Weights of a small transformer language model: tied embeddings.
MLP neurons of a small language model. Each row is named by its layer, matrix (up: input weights) and neuron, and shows model dimensions 208-303. Each number is 128 + 32 x the weight over its row's rms, rounded and kept within 0 to 255.
Before each neuron's rows, "fires after" lists the tokens most often just before its 100 highest values on Wikipedia text that the model never trained on. A number after a token or word is its count.

fires after: " =" 46, "." 21, " life" 5
L3.up1243 [208  94 125  96 180 106 110 166 126 176 138 147 128 148  99 184 119 124 145  83 163 145  90 122  74 125 112  95  55  96  93 118 160 129 112 147 178 109 182 149  98 178 182 143 145  79 157  87 120 115 149 145 141  76 120  99 167 128  74 100 130 155  84 116  85 137 153 100 127 154 131 137 116 175 137 138 137 137 127 139 135 139   5 151 127 134 151 123 129 119 114 138 121 132 141 104]

fires after: "\n" 50, "|---|" 17, "|" 14
L3.up724 [134 146 110 137  75 162 140 131 109  96  94  70 134 128 119 159 116 130 126 132 163 120 138 126 159 103 141 136 146 169 111 146 145 117 161 121 115 104 107 103 187 129  97 146 108 173 168 168 128 114 135 141 117 214 131  87 113 127  96 131 131  76 120 180 145  45  64 177 185 152 169 111 158 142 104 164 141 119 152 167  93 131 118 182 157 125 109  97 116 130  79 176  73 118 120 135]

fires after: " 1" 15, " " 14, " 2" 9, " \\" 4, " st" 4, "BPI" 4
L3.up1570 [144 102 127  63  53 221 137 130 166 176 168 128 116 125 125 171 126 136 142 159 157  57 161 147 114 138 113 133 120 171 113 115 124 103 134  91 132 142 175  61 162  85  94  89 102 206 171 155  96  80 136 143 127 131 183 149 107 177 133 121 142  75 150 129 124 160 110 129 117 168 179 135 136 218  96  45 106  63 147 128  30  74 163 109 186 120 180 150 168 165  75 196 183 139  86 123]

fires after: " " 26, " and" 20, "," 16, ";" 6, " the" 4
L3.up1728 [ 90  83 104 121 112 158 116 141 143  72 163 164 129 142 140 111 141  79  89 116 162 133 108 144 158 145  85 101 137 101 115 124 110 185 112 135  83 123 111 123 111 134 140  69 171 163 117 127 101  89 102  93 147 122 120 173  69 136 112  64 162 107 123 197 177 124 112 109 122 200 127 165 117 139 116 179 129 169 123 152  95 166 120 173 144 184 127 146 135 167 137 108  76  81  94 172]

fires after: " from" 28, " (" 12, " between" 9, " From" 6, " of" 4
L14.up885 [172 122 157 186  91  93 167 118 108 123 137 180 122 135 169 162 106  74 215 128 121 114 113  87 143 111 106 102 120 138  53 130 140  78 126 133 142 123 146 115 141 100 127 168  68  70 119 125 105  86  33 123 164 146 154 145 135  75 133  87 149 111  50 148 109 120 197 102 157 108 147 111 146 126 138 122 119 136 112  89 179 128 133 119 126 168 111  93  98 142 118 159 146  99 102 133]

fires after: " |" 47, " 8" 9, " 6" 6, " 4" 5, " 1" 4, ";" 4
L3.up1120 [129 155 116 130 157 139  93  57 136 109  83 143 126  82 143 183 103  92 121  89 198 115 114 175 136  86 141 173 132  90 120 111 199 147 103 140 127 158 123 118 141 121 157  71 125  77  95 122 149 175  97 122 108 148 150 115 117 157 157 123 181 173 105 133 128 159 187 111 106 190 144 150 181  76 115 193 100 121 141  61 138 129 125 127 142 131 174 136 114 132 154 150  68  76  82  71]

fires after: "\n" 64, " " 21, " |" 8
L3.up1161 [ 99 157 154  90 151 182 189 111 149 141 128 198 140 153 188 123  63 140 101 122 125  84 111 138  60  48 134 139 173 135 129 148 109 139 167  85 135  86 166 149 178  42 108 157 159  88  94 190 182  73 137 129 103 105 126 118 172  79 114 130 176 166 135 124 148 125 129 157 153 178 132  87  70 100 125 123 172 173  97  87 133  89 128 137 143 138 142 174 177 108 161 149 127 162 141 109]

fires after: "\n" 92
L3.up1708 [143 105 108  89 120 146 193 129  85 151 156  93 126  94 155 120  96 153 202  95 143 111  74 120  73 154 139  83 117 119 105  93 103 123 147 127 147 134 148 170 117  90  65 108 148 178 103 112  98  60 127 123 133 109 112 111 119 156  32 139 167 182  71 110  91 202 129  92 163 162 125 101 114 152 182  97  88 162 146 199 129 130 137 143 164 129 122 131 187 121 165 145 127 156  65 136]

fires after: "." 65
L3.up411 [150 106 135 210 130 163  86 137  98 134 142 112  68 150  62 145 130  74 151 106 148 118  77  83  95 158  97 125  81  94 143 149 110 114  99 101 117  33 165 165 118  97 147  82 145 127 189 156 108  75 153 176  80 108 172 105 127 140 107  91 124 146 190 165 116 142 149 152 121 192 175 116  97  90 116 134 158 169 140 142  90 125  36 168 143 171 149 122 151 155 141 121 118 141 116 125]

fires after: " " 79, "-" 5
L3.up1597 [ 97  67  79 107 105  92  88 133  71 143  75 162 113 110 156 104 136 109 141  76 120 131 154 167 137 113 117  77 129  89  82 113 155 143 139 141 104  59 120 183 112  83  62 161 151 112 143 146  83 152 105  97  89 159  82 152 139 132 128 124 109 132  84  96 132  72 131 102 195 167 120 160 121 186 110 175 108 111 173 163 121 151 120 183 122 118 158 182 138 105 148 149 191 106  96  72]

fires after: "." 34, " " 18, " U" 10, " A" 5, " ca" 5
L3.up157 [ 86 173 128 113 116 100  96  90 117 130 142 103 116 136 154 121 102  94 185  67 122 178 127 138 157 140 137 108 127 145 167  71 131 126 193 156 109 112 143 165 129 153 129 122 154  72 205  85 140  83 159  73 135  67  85 126 115 138 140 121 154  74 115 149 143 119 159  94  95 145 156 143 120 158 143 135 110  99 153 186 193 107 111 139  90 152 125 138 118 141 162 100  63 142  98 127]

fires after: " " 27, "-" 22, " the" 10, " National" 8, "===" 4
L3.up1035 [147 104 101 131 134  93 108  86 127 145 185 167 100 153 104 123 135 149 181  94  84  81 148 127  89 115 190  99 156  92 164  58 162 125 179 140 173  62 131 150 166 148  91 178 122 117 113 120 190  93 113 123  96 129 106 141 150 180 162 184  85 109 115 137 123 156 158 113 135 124 184  95  76 108 111 123 109 157 139 160 133 122 186 153 127 186 143 131 146  69 136 198 125 136 127 204]

fires after: "." 73, " |" 21
L3.up1104 [109 121 169 171 138 137  93 103  97 117 107 131 170 111 102  76 100 172 121 110 180 135 136  76 122 134  80 159  53 104 180  87 113 210 175  96 167 114 163 114  81  92 135 103 127 106 131 161 139  50 138 100 122 152 176  79 187 108 102 127 115 186 164 113  80 150 148 163 179 168 141 170 102 116 119 121 151 120 150  84  68  98  59 136 133 133 139 185 103  54 166 148 125 103 179  73]

fires after: "\n" 31, "-" 10, " " 8, "$" 5, "," 5
L3.up1393 [117 128 123  67  84 114 117 132 136 142 112 166 106 156  58 101 180 143 233  97 149 166 176 155 120 142 167  90 132 110  56  94  70 175 187 123 102 123 160 116 111 124 146 149 145  96 167 165 139 148 123 157 136 131  95 106 201 164  63 189  57 188 135  88 172 166 111  86 100  71  94 174  53  92 146 133 116 145 127 131  96 120 182 116 141 166 181  90 106 124 128 153 144  87  98 112]

fires after: "." 91
L3.up534 [186 115 103 120 126  95 101 134 129  83  88 118  94 136 105 151 139 235 137 106 153 116 117  99 107 114 145 141 143  78  76 113 105 112 166 104 133 133 179 207 161 204 144  85 181 105 153 104  27 108 140  68 117 110 139  87 215 146 110 128  86 126 131 119 140 124  99 148 146 195 109 138  89 107 158 124 151 114 139 148 159 116  61 131 155 111 182 104 144 120 132 149  88 108 163 101]

fires after: "." 43, "\n" 36, " as" 4
L3.up262 [ 82 108 115  75  62 151 161  52 191 132 120 139 130 161  85 124 141 147 109 111  78 118  82  63  90 129 146 154 117 157 105 102 103 150 133 121 143 126 144  66 158 107 147 123 160 138  67 120 136 147  98  52  95 100  65 132 134 104  83 133 140 119  87  99 184 149 208 108 147 135 115 131 110 116 113 123 130 111 184 108 121  63 151 103 142 119 192 117 148 122 101 103  87  68  89 112]

fires after: " " 65, "-" 10, " in" 6
L3.up976 [211 117 137 127 149 164 159 102 140 143 160  79 140 162 127 102  95 119 158  99 122 119 142 159 125 140 146 115 155 146 187  67 106 210 133 114 122 145 109  80 214 116  98 116 113 138 133 119 153  88 162 160 210 162  45  94 116 155 126 148 130 150 107  62 122 153  86 148 161 151 191 124 143 147 122 125 168 118 142 147 132 141 161 171 116 147 148 196  90 141 147 143 114  86 101 135]

fires after: "." 53
L3.up240 [142 103 133 154 161 152 135 128 150  91 130 147 117  77 109 152 116 105 140 108 149 140  93  83 127 160 139 146 115 145 128 156 165 154 134 157 174 105 160 115 107 187 128 170 156 114 123 104  49  98 164 176 108 116 119  71 179  70  94  99 105 153  73 137  90 171 159 152 126 116 205 131 113  33  90 127 101  82  92 124  97 127 138 176 171 170 160 109 105 168 142 152 137 135 132  83]

fires after: " a" 24, " A" 14, "A" 13, " in" 5
L3.up765 [ 95  48  87 127 173 145 154 196 140 118 119 153 138 170 144 118 140  99  91  78  97 129  88 165 150 109 142 113 171 117  98 161 107 147 110  63  85 146 153 121 132 116 148  38 156 136 122 135 117 132 157  93  83 110 122  83 102 109 122 134 148 140 115 145 154 111 109 111 212 147 128 154 166 109  94 160 125 119  71 108  67 188 111 152 133  93 136 190 177 147 119 156  70 126 126 141]

fires after: "\n" 60, " J" 4
L8.up1045 [145 140 153 179 131 146 156 146 176 155 121 181 106 116 144 121 118  79 111 116 121 184 120 106  91 107  55 109 184 180 139  73 128 138 153 128 139 139 162 125 159 121 122  83 204 120 118 183  62 113 108  93 106 128 123 176 174 142  67 130 109 203 109 180 122 221 144  85 193 133 118 168 155  73 119 128  87 120  98  70 110 164 123 178 103 148 184 177 149 115 171 139 158 143 161 137]

fires after: " \"" 23, " (" 15, "-" 12, "\n" 10, " " 9, "/" 7
L3.up627 [109 132 182 140 119 104 123  76 103 126 130  77 155 142 117 201 114 179 122 183 122  65 110 132 137 155 149 135 171 135 159 101  58 134 168 163 166 148 146 112  97 128 128 153 165 162 105 116  70  91 102  59  99 110  75 131 139 121 121 173 115 161  61 132 121  50  70 127 106 115 178 149 128 140 125  82 221 154 137 149 143 131  75 136 108 147 163 164 105 131 164 163 135 134 169 181]

fires after: " Al" 20, " 1" 19, " 4" 11, " 2" 8, " 3" 7, " 6" 6
L3.up171 [149  99 104 123 103 120  62 112 124 121 141 138 143 128 103 119 131 139 143 111  76 157 114 112 111 142 106 150 194 159 127 147 130  99 102 144 184 111 156 129 136 131 142  95 186 115 143 144  80 116 135  96 119 106 119 186 104 153 138 156 126 109 131 151 102 145 128 112 170 156 132  66 213 121  64  91 123 134 139  83 152  92  98  82 113 141  99 132 162 141 119 119 229 131  93  78]

fires after: "S" 22, "W" 17, "E" 14, " Party" 13, "C" 5
L3.up1433 [ 77 172 139 108 128  75 131 124 185 132 107  93 110 138 167  87 120 137 114  85 135 115 173 116 126 145 114 154  74 147 112 111 137 168 139 159 118 149 188 103 185 147 139  78 119  92  91 200 144  88  97 115  93 115 181 104 167 160 123 176 131 138 120  93 152 163 151  72 141  72 131 154 109 110 129 175 114 134 157 104 110 140 120 125 205 143 135 106 159 194 135 150 105  95 120 131]

fires after: "\n" 57, " 1" 5, "." 4
L14.up405 [ 71 107 123 111 108 117 171 156 152 128  96 105  85 163  97 103  89  93 147  93  78 108 127 122 126 221 113 119  86 117 110 119 134 138 138 178 103 133 126 133 209 162 108 121 179 113  95 101 135 110 140 155  87 126 176 160 125 118 165 206 157  90 126 150 128  86 133 169 156 148 151 100 104 164 159 157 143 129 139  57 118 113 168  90 165 106 134 121 165 114 112 136  75 102 115 136]

fires after: "." 34, "\n" 23
L3.up383 [153  85 132 158 142 149  95 142 148 136 193  97 171 125  99 123 154 163 114  94  83  92 165 161 171  88 117 108  74 130  62  77 106 120 182 183 140 135 102  86 132  48 138 160 177 159 122 110 111 111 119  64 171 134 105  81  65 122 103  74 161 106 156 168 168 127 144 114 113 154  94 150 140 141 107 125 109 200 119 165 108 161 130 132 156 105 149 134  50 146 182 102  93  99 133 107]

fires after: " a" 38, " an" 10, " A" 5, " in" 4
L8.up286 [ 93 103 115 101 133  80 110 127  77 147 142  83 100 132 148 104  82 121 137 105 135 155 102 129 186 125  98 103 107 108 105  91 196 169 122 107 146 132  85 143 118 154  87 120 109 149 154  74 190 166 115 160 154 144 112  70 105 162 131  83 116 145 140 109 125 146 137 140 133 179 130 103 123 139 141 118 117 127 158 113 143 164 168 119 105 167 113 132 171 160  43  99 161 150 152 138]

fires after: " the" 52, "," 4
L14.up1305 [201 137 111 146  62 111 138 162 192 120 185  92 139 120 134 156 115 145 116 135 149 133 168 169  75 121 184 149 100 111 134  93 165 131  72  86 152 132 113 154 127 128 131 101 171 122  73 130 127  57 165 129 106  61 168  58  69 180 106 126 129 174  93 123 121 125 143 175 121 101 110 132 180  59 136  71 106 116  98 139 170  65 123 145 151 115 136 152 110 142  90 113 110 132 191 118]

fires after: " in" 30, " under" 7, " over" 5, " after" 5, " With" 4
L3.up1748 [149  83 115 123 100  71 101 142  91 100 155 103 163 103 102 162 120 162 133 147 115 160 111 160 219 132 169 158  46 152 156 179 101 133 131 126  92 139 100 155 165 168 129  46 122 169 170 172 108 141 114 122 137 162 136 142 136 146  78 171 113 106 128  61 166 128 156 153 102  88 143 145 189  91 126 110 137 123  87 174  74 110 105 105 111  99 146 171 119 124  48 159  46 123 108 119]

fires after: "\n" 25, "." 20, " World" 6, " Museum" 5, "===" 4
L3.up363 [122 131 137 119 113 107  88 118 170 131  71  94  76 173 169 124 159 136 156  78 113 138  78 139  93 131 140 158  91 146 133 103  88  81 183 112 122 169 179 146 122 188 158 157 131  96 101 150  69  83 158  69 136  90  70 109 138 212  62 128 121  59 131 119 154 175 150 139  75 114 166 123 130 114 143  74 109 114 178 137 133 112 132 167 131 117 140 122 152 153 169 141 112 155  90 160]

fires after: " the" 41, " U" 6, "===" 5, " |" 5, "," 4, "\n" 4
L3.up1736 [164 152 139  86 154 114  76 158  95  76 151 179  64 157 122 161 135 131 122 134 121 197 164 104 141 145 111 104  99  49 151  92 125 143 189 113  75 136  94 133  71 126 104 125  99  65 177 123  90 152 120 106  81 138 154 148 124 126 153 122 178 161 133 129 115  77 172 114 117  81 131 120  87 139 181  79 114 108  81 163 168 142 115 126 115 153 113 112  62 158 124 165  39 144  80 163]

fires after: "\n" 47, "," 6, " 2" 4, "." 4, " and" 4
L14.up1015 [164  99  79 148  97 132  95 101 112  94 101 125 101 141 147 104 121 121 131 129  55  64 178 186 143 150 128 103  76 186  93 107 173 133 181 180 133  94 103 170 108  87 113 112 116 154  88 122 134 158 100  94 106 108  53 108  79 104 144 136 122  98 115 157 160 130 150  86 118 165 163 147  90 151 109 175  96 115 138  70 110 109 122 183 112 120 130 171 108 160  96  69 111 101 133  96]

fires after: "\n" 44, "-" 14, "|" 7, " Ro" 7
L3.up185 [ 40 158 149 122  98 175 179  96 155 104 138 158  95 187 151 181 133 128 141  93 195  70 140  95 147 169 144  81 141 122  92 123  75 154 206 104 120 104 145 104 134 165 100 163 127 127  85 104 135 113  90 112 124  87 127 132 119 152 128 130  97 147  87 134 164 110 150 126 115 103 102 128 108 112 155 144 140 157  98 143 142 154 147 122 138 159 135 185 155 130 107 118 124 172  99 135]

fires after: "-" 77, " |" 17
L3.up634 [144 148 131 152  89 178 157 149  95 165 145 106 106 176 127 137 133 128 118  76 113 159 155 100 117 124 115  59 164  78 133 102 136 141 132 131 154  63 195 133 182 140 189 185 101 141 142 131  87 136 128 108 144 138 147 129 144 144 115 158  86 139  92 126 102  81 129 152 147 146 106 112 135  80 120 199 145  69 138 172 114 133 189 100 137 143 144 209  97  65 123  99 132 102  77 139]

fires after: "." 72, " =" 7, "\"." 4
L3.up1425 [121  69  73 137 161 107 130 150 128 188 100 186 134 150 139 197 150 200 142 116 193 167 131 154  82 101 167 137  90 124 138  96  95 186 124 118 183 117 157 136 107 136 174 153 128 101 102  97  63 164 165 114 170 123  83 117 181 157 112  70 173 122 156 136 159 178 125 173 140 127 152 137 106 112 129 120 145  76 166 110 125  91 135 167 165 140 112 111 138  84 100 153 188 132 144 136]

fires after: "\n" 60, " |" 9, "L" 6
L3.up1387 [161 142 128 124 117  95 152 140 128  91 102 135 121 179 156 109 141 105 104 119 127 102 157  94 105 121  83 106  92 105  85 121  94 119 105 136 176  95  79 157 129 109 129 119 117 195 112  90 159 109  91  96 147 152 116 131 134  90 120 107 103 165 144  92 143 182 130 107 144 148 146 146 116 175 140 131  93 248 147 154 157 147 119 134 137 146 115 116 187 194 102 131 173 142  97  89]

fires after: "\n" 50, "." 4
L14.up1322 [ 68  90  98 134  28 109 107 107 198 106 157 185 114 159 132 158 153 120 119 135 105 101  89 137 171 127 144 181 122 151 124 123 122 131 157 115  73 113  80 186 135 168 109 144 139 202  94 150 110 109 135 132 134 117 144  82 109 120 117 142 109 126 159 147 206 143 110 183 142 118 133 129 119 130  93 168 113  57 150 115 129 100 169 112 121 112 108 140 149 154 147 147  82  71 125 136]

fires after: "\n" 99
L3.up866 [154 113 175  76 105 151 144  74 124 138  49  93 137 185 133 162 147 151 178  96 110 151  95  57 108 128 112 162  89 150  70  96 106 178 104 177 174  86  73 117 153 124  86 113 145 105 148 104 139 137  57 160 105 154  82 122  80 108 136 148 180 160  83 204 160 142 116 117 136 125 103  97 102 149 163 115  90 136 122 100 123 146 175 146 172 136 165 143 166  76 140  99 147 114  71  91]

fires after: " |" 32, " " 10, " 5" 5, " 6" 5, "," 5
L3.up796 [ 96 122 142 171 142 156  63 146  88 106 155 136 119 131 171  91  96 120 179 112 134 106 101 116 139  74 153  87 134 108 111 128 142 133 102 144 129  63  90 126 183 140 105 159 154 139 139  84 161 156 123 136 102 192 148 168  95 157 185 130 109 113 177 134 123 210 144 169 142  85 146 127 190 102 113 146 150 125  87 112 242 137 153 145  89 139 157 107  69 164 169 132  81 152 144 122]

fires after: "\n" 30, " |" 26
L3.up1667 [135 186 133 102 167 133 130 173 150  81 157 135  94  79 118 132  96 123  85  86 162 141 131  50 143 109 113 125 130 143 151 148 126 161 131  88  90 157 132  85  98 135 146 215 120  62 147 174 154 130 157 147 146 142 174 121  98 174 112 131 109 122 120 140 167 107 142 119 133 118  86 100 135 210 102 155 118 120 131 164 134 110  97 191 130 164 130  80 125  89 130 151 102 158 155 135]

fires after: " the" 39, "\n" 7, "-" 5, " all" 4, " their" 4, " his" 4
L3.up444 [149 133  97 118 197 114 168 123 123 157  67 183  92 144 163 161  90 127 143 155 118 219 117 120 152  71 110 115 239 118  96 163  63 141 127 183 115 134 154  77 122 130  64 107 145 148 149  83 117 178 105 146 143 173 144 127 202 119 143 157 135  91  54  70  88  92 128  91 136  67 126 162 143 125  97 154 109 127 103 142 117 127 104 155 160 123 115 126  64 149  91 154 199  81 178 152]

fires after: "\n" 26, "|---|" 18, "|" 16, "|---|---|" 9, "---|---|---|---|" 5
L3.up12 [ 78 148 128  61 184  90 154 186 146 133 136 146 121 120  86  97 110 107 160 141 184 106 149  97 120  66 143 167 127 125  79 114  79 151 130 121  86  95 153 122 123 153 154  92 127 117 159 115 115 125 158 113 111 117 105  99  63 182  74 146 127 173 181 125 128 163 108 133 132 161  86 155 191 150 161 122 140 183 153 143 123  73 123 125 148 134 138  82 140 122 140 142 103  92 126 131]

fires after: " a" 27, " A" 22, "A" 7, "|" 5, " two" 4
L3.up1437 [181 141 124 188 124 162 111 131  94  70  85 151 157 138 122 142  66  88 158 129  66 145 122 150  72  42 156 151 150 148 141 141 164 153 165 183  69 139 135 144 117 120 124 111 158  49 128 148 177 183 145  90 113 100 102 121 127  96  94 104 132 101  86 120 163 107 175  89 191  94 126 117 154  58 143 187 103 125 154 105 126 189 115 109 108 117 136 127 141 150 140 159 156 143 135 121]

fires after: " |" 51, " -" 6, ";" 5, "–" 4
L14.up1300 [112 109 119 149 107 123 132 112 122 108  56 171 106  82 114 111 115 103 166 175  65 118 181 102 130 119 110 158 110 141 117 103 188  99 168 148 144 145  98 225 119 124 157 138  79 120 124  96 199 114 159 183 143 148 107 117 109 140 118 155 112 159 184 135 133 162 180 101 156 153 123  72 161  58 179  56  67 147 118 107 102 126 174 154 111 159 206 121 110 179 134 136  49 148  97  74]

fires after: " " 23, "'" 10, " there" 9, " \"" 7, "\n" 6, " I" 5
L3.up210 [ 91 125 160 158 119 106 131  87 128  94 145 124 102 141 149 105  59 160 127 185 143 130 139 142  78 121 119 140 120 150 183 126 118 167 157 118 130  91 165 160 144 153  45 144 114  83 115 145 132  80 149 128 104  86  76 121 117 142 146 161  81  55 122 123 157 119 176 121 146 135 137 165 111 120 116 147 167 137 130 102 138 136 104 110 135 170 153 129 188  84 100  99 128 139 190 165]

fires after: "." 34, " " 31, " \"" 5
L3.up323 [103  75 147 140 111  76 186 135 139 120 105  62 126 185 146 114 136 152 175 128 134 127 106 118  69 149 128 172 104 121 117 145 133 123 151 175 133 154 134 131 148 163 118 129 191 166 144 165  68  86 113  53 148 138 158  98 129 158 104 175 111 156  91 124 121 159 125  93 118 157 157 108 119 113 143 146 129 144 153 136 129 106 125 102 133 142 204  60 122 167 110 160 136  92  91 132]

fires after: " a" 41, " National" 8, "Early" 4
L3.up1288 [151  89 112 175 156 113 118 148  65 107 164  82 132 115 117 130 127 129 159 107 107 176 119 187 129 134 121 178 116 131 163 144 166 138 208 199 103 139 111 142 154 140 114 146 171 119 136 134 114 145 104  93  86 121 128  60 133 120 123 108 142 151 210  91  89 185 154 101 146 134 135  70 134 124  86 102 136 130 141 149 163 154 159 180  80 119  80 137 140 136  66 130 158  98 118 124]

fires after: "\n" 30, " the" 17, " =" 9, " The" 4, "W" 4
L3.up357 [131 144 143 160 178 148 156 102 134 118  82 138 185 124 165 111 110 120 127 121 169 111 143  98 188  85 121 120 119 115 104 114  73 183 103 128  96 129 115  99 104 136 128 131 118  94 187 108 175  73 131 116  91 146 105 108 144 179 133 119 105 143 133 118 132 142 144 188 131 101  84 115 107 156 119 122  98 114 136 109 148 164  83 158 178 130 123 123  67 143 119 159 218 108 129 130]

fires after: " in" 44, "," 10, " 1" 8
L3.up524 [164 135  99 146 134 138 118 101 142 125 167 121 120 160 180  41 105  69 100 147 100 194 135 118  76 122 155  96 135  72  60  98 165 129 153  75 110  60  29 121 157 123  99 139 159  96  79 146 126 158 176 143  74 106 136  99 106 118 115 110  94 148  98 163 115 128  99 124 131  99 166 146 189 115  64 177 184 117  94 161 151 119 163 207 115  89 102 137 150 156 162  65 183 105 147 204]

fires after: " |" 32, " 1" 8, ":" 7, " 2" 6
L14.up1218 [133  68 111  97 189  99 113 113  38 133 139 101 120 108 160 142 144  91  40 134 130 159 188  96  47 142 172 137 154 124  84 175 120  96 130  98  86 130 122  89 176  87 120 143 166  89  73  97 138 160  73 152 126 120 108 132 124  80 108 136 113  96 123 209 111 161 147 148 126 136 131 127 136 114  60 128  84 117  68  74  81 127 154 143  97 128 156 108  81 184 149 100 149 151  94 128]

fires after: "|" 47, " Senate" 5, " |" 5
L8.up1748 [173 120  60 107 107 111 210 141  98 139 131 110  83 149 162 117 102 141  93  11 223 171 143 177  86 106 119 102 110 135 115 170  70 185  85 112  80 139 164  78 142  49 131 134  96 165 163 163 149 176 151 127  75 149 115  84 128 140 155 154  92 160  85  77  88 195 119  94  87 138 142  98 155 173 156  94  89 159 152 158 140  92 140 145  72 129 137 109 114  68 123 108 142 143 113 138]

fires after: "." 21, "-" 18, "+" 7, "–" 5, " the" 5
L3.up180 [136 130  63 137 107 112 131 110  35  99 103  96 157 153  75 149 118 141 148 123 116 152  93 123 114 117 134  92 156 131 157 128 165 143  66 136  77 107 142 134 108 118 135  74 125 172 190 100 142 102  81 169  87 108  49 145 148 161 140 145  61 123 143 110 130  98 130 167 129 114 142 154 176 158  87 236 133 106 106 100  78 174  45 140 156 103 145  67 138 142 105 124 134 112 177 105]

fires after: " of" 20, " on" 13, " in" 12, " for" 8, " commanded" 5, " from" 5
L3.up1193 [113  98 129 126 108 130 199 156 133 100  82 188 120  44 139 143 138 109 143  93  86 128  96 122 176  88  81  82 142 144 151 115 140 161  42 113 163 102 157  95 127 143 117 147  64  93  96 110 103  74 132 150 127 128 124 157 148 122 124  86 110 126 106 110 112 140 136 141 152 123 142 128 150 117  98 217 156  89 123 121 207 140 185 138 124  89 172 127 130  61 120 116 169 135 182 118]

fires after: "\n" 100
L3.up1366 [ 91 126 140 137 101 124 153 122 125 149 136 113 151 141 104 118 150 169 156 102 107  99 118  94 188 138 102 104  90 127  82 170  89 143 120 117 153 110 158 167 119  55 139 131 158 126  61  97 162  76 138 118  85 131 109 124  95  49 127 117 153 186 111 120 166 145 115 111 146 167 164 112 138 116 137 172 154 164  85 135 158 105 131 133 107  87 128 128 124 145 180 118 143 129  96 146]

fires after: "S" 20, "E" 15, "C" 9, "W" 9, "\n" 9, "D" 8
L3.up1712 [ 87 141 141  72 148 113 134 146 179 159  70 119 133 117  93 104 118 118 120 129 162 110 126 127 162 141 100 162 121 140 160 145 127 181 165 126 105  72  97  74 132 122 115 158 181 146 115 170 126  89 124 145 108 155 165 163 124 140 152 141 144 141  87 140 114 168 154  71 105 160  73  69  66  73 119 133  99 146  82 149 183 124 164 185 105 148 170 204 154 177 153 102 106  62 146 124]

fires after: " the" 44, " The" 17, "." 10, "The" 7, " " 5
L3.up813 [ 96 136 105  95  98 114  95  66 153 192 136 104  89 154  91 122 109 109  85  83  95 110 178 137  85 129  67 134 198 213 149  67  65 108 115 135  96 188 143 118 156  80 142  45 173 119 149 134 104 114 122  66 164 112 143 158 106 120 154 103 122 144 200 184 132 158 171 106 178 157 165 167 132 153 178 127 149 149  96 145 141 135 149  66 178 157 141 111 152 148 155 110 117 101 141  73]

fires after: "." 89
L3.up967 [164  87 142 136 140 113  99 142 139  82 119 141 121 125 116 126 110 242 131 137 140 104  86 101  53 111 133 115  96  55  61  65 132 118 119 160 124 100 187 183 113 187 144 112 157 131 151 141  18  84 130  74 147  93 150 115 193 141 133 148  89 128  85 129 100 145  72 120 123 141 107 183  79 109 171 127 116 163 132 132 132 130  53 142 131 131 199 132 168 117 135 124 104 163 198 125]

fires after: " " 37, "." 15, " |" 8, " United" 6, "-" 5, " —" 4
L3.up739 [196 116 101 138 120  43  86 131  67 138 132 141 147 145 109 169 133  80 129  74 174  68  77 115 102  81 136 139 144 134 156  86 134 158 183 141 176 105 151  89 185  78 147  71  81 122  64 105 144 108 147 120 116 117 103  93  87 148  95 163  97 102 151  72 142 111 150  88  96 135 183 122 120 188 120 176 118 173 111 158 104 135 127 101 109 139 163 124 154 111 116 114  89  96 169 139]

fires after: " a" 27, " an" 12, " \"" 11, " " 10, "-" 7, " (" 5
L3.up43 [106 139 141 101 103 140  83 182 108 146 110 144 110 172 150 179 112 135 108 126 135 131 115  94 130  86  92 126 138 165 100  77 145 120 111 134 146 133 127 133 127 151 106 173 110 129 104 141 108 152 131 115 138 141 176 128 150 110 116 136 124 179 109  64  87 133 184 132 174 130 164  82 126 162 150  71 173 127 162 177 125 141 145 106 142 133 124 171 127 139 117 149  36  99 136 138]

fires after: " in" 19, " of" 14, " As" 11, " under" 5, " as" 4
L3.up1777 [157 116 137  98 143  71 131 145 110 125 132  66  89 113 184 195 126 101 156 136 151 176 114 107  91 153 132  99  94 101 110 126 164  87  89 110 125 131 143 152 174 103 121  55 143 142 126 155  89 142 154  71 160 128 134 113 107 100 156  66 112 143 151  86 130 105 101 136 173 140 122 150 141 108  79 106 124 139 101 113  95 144 145 200 137 180  78 156 183 151  48 192  77 137 136 141]